Weights of a small transformer language model.
Training: 260M tokens, 7141 steps.
MLP neurons of a small language model. Each row is named by its layer, matrix (gate and up: input weights) and neuron, and shows model dimensions 16-143. Each number is 50 + 15 x the weight over its row's rms, rounded and kept within 0 to 99. A neuron's up and down rows have the sign that makes its largest values positive.
After each neuron's rows, "fires on" lists the tokens most often at its 100 highest values on Wikipedia text that the model never trained on.

L3.gate253:49 37 55 73 37 75 54 73 67 55 37 54 14 52 37 45 54 55 49 61 42 66 34 82 47 66 49 38 69 35 56 21 46 46 60 51 37 60 39 46 68 55 43 41 46 40 42 44 37 61 49 33 48 53 48 90 36 73 78 75 31 43 28 62 51 58 46 26 32 33 64 18 53 64 38 28 34 58 53 18 31 47 65 54 30 48 73 52 50 36 28 56 42 27 21 43 58 59 65 55 51 35 68 55 61 54 69 35 62 64 66 67 35 36 70 53 49 66 59 55 62 49 53 34 48 53 34 56
L3.up253:20 72 70 54 63 53 40 50 60 47 63 62 39 52 48 37 18 40 37 50 47 66 67 56 23 48 34 80 69 42 58 57 94 41 45 67 45 56 16 74 52 41 31 61 15 61 78 30 32 38 50 73 57 61 59 31 40 65 50 52 48 60 41 60 57 55 70 43 32 51 48 53 74 47 55 73 34 49 53 33 52 72 42 65 29 33 62 64 49 55 40 65 20 46 39 49 71 31 60 55 71 66 29 77 34 52 72 37 45 73 53 70 57 40 47 44 68 51 41 58 40 64 61 40 47 61 47 66
fires on: "is", "z", "on", "| ", "th"

L3.gate136:58 59 46 57 53 52 50 61 44 66 14 66 33 26 43 50 42 46 62 44 43 45 41 54 52 54 54 41 28 70 48 93 55 29 59 56 63 28 61 52 76 60 40 73 55 48 87 58 65 62 62 46 13 78 62 64 18 33 58 72 35 72 74 59 55 58 36 23 62 54 33 40 66 63 75 47 33 50 57 39 52 44 70 83 46 39 53 41 39 24 35 55 52 41 34 51 61 54 56 52 58 53 47 65 61 54 65 22 72 36 35 48 52 62 50 51 50 31 80 39 74 14 54 46 37 81 55 51
L3.up136:48 16 55 32 48 50 73 73 33 51 34 53 39 74 37 44 34 73 45 92 52 38 42 28 21 78 47 76 53 41 60 56 61 40 70 79 52 62 47 66 52 36 55 50 76 58 40 49 23 25 54 55 50 48 47 44 33 60 72 59 51 38 70 39 52 47 48 48 43 47 63 63 69 28 34 57 53 57 26 40 49 66 23 57 27 29 51 68 64 60 40 61 28 63 77 50 57 68 55 41 59 29 51 30 44 36 76 50 69 49 46 58 51 48 21 25 29 39 49 48 59 19 55 20 45 52 46 49
fires on: "of ", "in ", ": ", "km"

L3.gate159:32 51 46 54 58 57 39 59 48 49 84 73 26 53 73 25 44 49 50 58 62 45 72 47 39 40 46 26 48 38 34 33 53 55 49 49 34 33 27 48 60 53 00 34 13 49 51 31 38 24 46 48 41 66 37 34 26 45 65 61 74 55 60 48 55 62 37 21 53 53 38 50 55 51 93 58 52 36 69 16 59 21 72 46 46 50 51 57 46 50 34 66 09 59 49 49 71 50 48 53 39 37 57 30 72 40 42 60 49 35 17 37 51 60 49 50 68 49 94 61 51 47 29 48 63 42 53 55
L3.up159:80 49 48 49 33 61 49 23 65 49 42 58 47 57 68 26 42 36 57 66 59 46 74 39 69 52 30 71 69 48 48 36 58 58 43 37 49 37 48 63 56 32 43 45 56 93 74 50 46 64 79 49 04 54 10 68 25 46 41 53 42 54 69 50 51 54 32 49 60 54 60 67 85 47 67 28 55 35 63 28 68 58 38 35 46 09 78 70 73 71 59 66 52 68 61 53 58 49 51 67 37 18 54 81 72 29 28 55 58 52 35 40 65 36 62 65 52 52 55 54 83 43 24 61 40 67 48 48
fires on: "=", "of ", "(", "et ", "an ", "in "

L3.gate270:58 37 41 74 61 80 58 60 47 54 32 33 33 42 62 61 43 39 53 60 34 36 20 61 54 44 45 62 54 43 45 88 39 29 44 38 62 17 67 70 46 63 38 70 64 45 26 48 54 47 61 36 53 46 53 58 20 63 67 28 63 82 60 50 60 51 64 25 33 55 27 60 67 45 49 39 41 43 62 23 52 53 50 40 52 40 53 30 43 70 63 45 39 21 67 28 45 18 53 26 70 68 74 59 62 23 37 52 59 51 76 55 47 55 45 63 48 60 15 51 41 62 87 33 42 50 22 43
L3.up270:31 58 89 43 24 31 49 88 24 39 53 26 25 61 49 24 51 74 24 52 62 41 62 31 76 68 47 44 57 41 65 21 67 22 67 33 40 37 20 61 43 67 42 62 31 56 58 36 52 48 66 04 68 49 54 58 60 61 67 49 47 46 42 45 52 32 63 66 57 63 36 49 60 72 66 86 47 23 42 59 60 58 61 43 65 53 36 36 55 30 58 51 39 73 63 56 65 30 27 51 73 70 23 50 70 65 53 53 41 50 46 66 55 45 41 54 37 58 45 50 48 51 60 45 50 52 32 60
fires on: "s ", "way ", "tion ", "oute ", "es ", "tions "

L5.gate61:27 41 76 65 38 61 55 81 43 62 42 50 51 57 26 37 55 55 45 35 38 56 49 42 55 47 65 38 84 49 63 62 48 31 48 79 27 40 50 61 71 50 49 58 52 63 34 52 38 54 30 49 42 45 31 59 21 46 43 55 39 47 27 59 35 48 54 52 62 19 40 43 27 29 46 28 68 48 55 43 31 31 64 35 51 49 54 49 61 25 32 52 35 41 42 49 39 36 82 47 32 32 51 42 61 66 37 52 59 65 67 72 45 68 64 62 37 42 60 32 47 39 75 66 48 53 26 38
L5.up61:32 22 47 69 23 51 69 64 70 48 40 46 64 67 54 38 33 82 25 14 42 86 67 08 59 38 47 48 61 55 50 47 48 55 63 43 37 49 41 72 75 79 40 44 56 65 59 45 59 74 34 63 42 51 19 52 23 57 48 34 28 63 33 43 60 57 59 57 47 51 43 70 33 24 36 34 70 36 58 50 46 42 51 23 47 70 48 61 61 32 33 33 42 60 91 34 38 58 68 51 57 62 62 38 51 52 38 47 62 53 56 58 40 57 52 54 17 75 70 39 55 45 73 45 54 70 43 43
fires on: "| ", "; "

L3.gate332:68 39 57 58 51 57 55 53 60 62 68 15 48 42 48 48 32 32 53 29 33 44 25 42 47 55 62 38 69 77 48 52 44 42 20 34 67 41 42 51 32 72 69 51 48 37 52 59 69 27 50 14 42 48 56 59 51 48 88 53 59 63 43 58 37 44 58 64 42 61 60 52 62 50 82 41 40 13 44 55 52 79 62 24 41 61 62 56 72 55 31 45 37 65 51 47 42 48 67 33 67 51 64 43 39 26 45 54 50 72 56 54 33 35 57 57 65 86 35 34 67 63 53 74 39 36 51 30
L3.up332:65 43 82 44 35 76 30 66 36 33 69 75 43 65 59 44 40 54 47 73 39 45 60 42 56 40 70 61 68 39 28 48 45 59 55 40 53 40 60 58 26 42 41 52 52 52 29 60 26 39 78 52 75 56 70 25 49 36 85 55 55 64 30 53 57 47 50 54 18 50 45 24 34 55 45 58 46 59 70 57 47 67 72 31 46 39 54 41 51 52 63 61 51 46 27 59 54 45 53 54 40 50 48 53 63 48 46 47 39 64 40 70 92 47 55 68 64 27 58 43 34 67 53 49 49 35 49 52
fires on: "el", "es ", "s ", "c", "tions ", "els "

L5.gate50:81 43 34 40 44 59 40 44 37 65 49 73 23 44 37 50 62 38 56 36 49 47 48 50 54 42 40 64 68 22 40 40 44 54 46 34 35 91 18 73 50 54 50 58 42 51 50 57 57 44 57 63 54 49 47 62 30 62 49 91 43 54 38 62 61 47 14 44 52 35 41 48 54 45 20 48 63 52 48 35 51 55 67 41 53 28 45 36 55 49 32 27 58 52 36 29 59 77 55 41 65 36 49 49 61 52 32 60 46 47 42 51 57 54 54 39 42 68 62 50 55 24 52 74 60 55 31 26
L5.up50:67 54 23 51 46 50 35 34 64 62 39 65 69 23 41 24 48 44 63 64 35 25 68 16 58 53 60 61 58 36 50 48 57 59 33 57 20 62 45 51 46 22 41 52 40 44 64 24 75 57 80 55 67 67 34 40 49 44 82 45 41 63 56 55 58 45 28 36 81 38 55 67 67 25 64 54 79 67 30 47 52 41 29 39 57 17 49 75 44 31 46 38 69 50 48 39 64 32 55 50 22 38 60 19 21 61 49 58 55 22 52 46 48 37 62 51 62 54 45 52 66 41 55 74 67 48 48 43
fires on: "'", "ov", "iv", "and ", "mi", "ph"

L3.gate287:55 44 46 58 35 50 74 76 22 48 33 35 64 41 54 46 59 70 48 30 43 52 47 68 42 44 59 38 37 52 07 56 48 49 51 63 36 53 50 43 68 38 59 73 62 28 43 63 39 69 60 43 65 38 22 62 45 69 58 59 43 41 24 58 44 40 31 37 42 34 40 26 00 60 64 46 67 51 26 45 44 52 61 47 62 57 51 13 46 25 17 46 49 53 23 55 55 51 40 42 28 55 46 64 76 45 65 24 49 52 64 63 78 53 52 60 46 63 51 50 68 72 50 63 59 66 82 45
L3.up287:68 46 57 82 49 04 33 49 57 28 35 59 77 31 66 47 38 43 45 28 43 46 60 33 54 19 33 53 45 36 34 69 51 62 36 30 60 30 35 49 92 23 69 47 55 27 62 63 56 51 43 41 72 25 56 68 51 37 43 50 64 68 48 46 49 49 36 34 52 42 35 51 40 56 49 66 66 54 53 72 50 38 60 35 58 56 17 62 31 79 53 49 63 34 54 52 75 57 30 62 60 73 47 23 55 45 52 57 18 30 76 20 40 42 28 60 50 57 43 30 52 71 32 40 57 56 56 60
fires on: "to ", "and ", "as ", "oc", "or ", "about "

L3.gate265:58 53 60 63 61 59 61 55 53 64 52 72 57 54 37 55 63 76 56 48 39 43 31 62 22 81 87 41 64 48 53 69 37 45 65 35 57 43 19 59 39 38 32 62 46 52 54 48 72 53 54 27 51 58 45 47 42 57 57 65 36 40 42 53 41 10 43 58 44 62 38 71 55 79 55 65 57 58 45 47 36 49 35 34 60 27 56 62 65 32 24 53 42 39 61 62 58 42 57 26 63 70 31 56 51 59 38 38 47 28 47 75 46 48 78 33 65 36 65 56 70 22 59 51 25 61 38 33
L3.up265:69 33 52 56 26 52 49 31 98 48 48 43 53 44 70 57 48 66 36 59 54 59 49 39 82 37 73 18 70 43 41 51 41 55 46 55 59 56 47 42 17 61 51 26 53 62 54 26 33 50 51 32 27 35 46 34 57 59 47 37 61 57 39 88 32 24 62 51 21 47 58 47 49 44 49 34 51 29 57 52 47 33 70 57 65 50 27 77 52 63 63 64 51 61 47 48 61 40 44 35 78 50 49 48 57 70 37 63 50 35 81 42 25 72 58 53 55 28 30 70 17 42 88 41 43 81 52 42
fires on: "″", "°", "UTC", "v", "195", " "

L3.gate218:33 51 49 46 33 61 31 46 58 50 38 62 35 43 48 23 64 53 46 53 58 48 59 54 41 46 34 25 52 50 49 30 50 53 61 71 91 62 50 30 41 49 46 61 29 27 35 53 28 76 32 41 49 33 39 68 44 77 53 65 52 34 24 59 22 22 73 60 36 45 35 49 77 64 53 35 60 53 69 30 43 84 83 44 54 38 59 51 44 51 32 50 52 67 03 69 48 44 42 35 53 47 61 54 48 73 67 41 56 70 38 45 63 82 54 61 40 53 75 32 60 48 36 57 62 77 65 47
L3.up218:35 48 54 78 52 54 59 51 38 53 62 66 61 33 42 49 54 24 51 42 53 62 29 67 72 56 63 49 44 40 44 45 37 40 38 66 50 46 61 32 55 44 37 68 47 71 61 54 81 46 28 42 62 38 65 36 55 47 60 36 28 49 37 38 40 46 46 43 58 74 21 58 73 61 52 28 58 42 96 44 76 41 44 55 36 76 38 48 37 61 63 70 35 45 54 31 57 32 49 58 42 66 48 23 46 78 55 61 52 52 44 65 99 28 94 83 27 52 68 40 37 48 48 35 40 80 42 42
fires on: "to ", ": ", "ing ", "as ", "of ", "ans "

L5.gate32:42 46 36 51 84 73 43 52 71 58 52 31 50 53 60 34 43 46 48 52 46 47 56 42 38 45 47 14 77 41 49 64 53 30 50 49 35 56 48 76 47 58 63 51 21 41 98 64 59 90 55 63 30 38 73 56 70 59 91 28 36 76 66 72 55 24 45 45 55 50 54 46 67 55 32 34 58 52 45 55 47 41 56 44 50 44 38 78 37 47 34 56 51 55 28 50 65 23 71 42 31 58 51 49 50 50 42 58 78 45 12 37 63 56 63 22 53 39 54 44 78 47 33 63 56 60 47 51
L5.up32:57 68 59 72 29 39 72 58 63 43 64 67 63 78 38 24 27 43 59 47 54 51 74 30 35 31 75 42 49 62 53 41 56 62 61 51 61 50 37 66 51 81 33 56 34 57 39 67 62 59 82 72 39 58 59 54 47 59 43 29 26 00 57 66 68 60 45 40 50 63 73 64 50 22 63 51 56 62 55 42 46 25 53 56 51 53 42 62 52 25 21 46 44 66 33 68 49 25 38 35 44 64 39 62 29 43 51 58 56 35 50 33 82 47 77 42 12 93 55 52 46 53 45 40 63 41 66 55
fires on: "an", "er", "own", "ing", "ack", "quar"

L5.gate137:51 51 68 45 52 57 62 64 63 62 51 38 60 11 34 33 59 74 56 51 33 48 45 66 27 54 63 32 58 56 48 27 30 33 54 54 13 67 57 64 42 58 47 43 33 49 60 58 52 58 45 70 51 50 64 48 72 79 59 48 49 40 46 62 38 30 34 71 63 34 47 58 50 41 57 53 28 59 61 48 39 55 41 29 54 57 31 44 43 53 00 73 37 59 22 58 70 49 56 46 51 57 63 59 43 56 51 32 52 61 33 42 53 39 56 36 68 39 55 69 76 56 71 64 42 39 55 53
L5.up137:51 19 43 56 29 55 36 35 59 57 40 69 55 35 56 41 49 68 75 72 32 37 59 64 53 53 47 52 47 55 49 69 41 50 35 48 63 46 58 51 72 82 47 43 58 56 62 21 49 71 34 31 66 20 61 49 68 66 58 43 34 40 52 70 57 36 64 61 89 76 45 80 80 59 44 38 78 46 55 70 12 37 58 32 66 42 45 50 25 20 47 54 62 78 62 40 44 16 47 46 26 69 39 32 37 41 68 74 52 31 39 34 24 25 52 30 63 37 41 42 32 11 57 51 77 47 56 38
fires on: "'"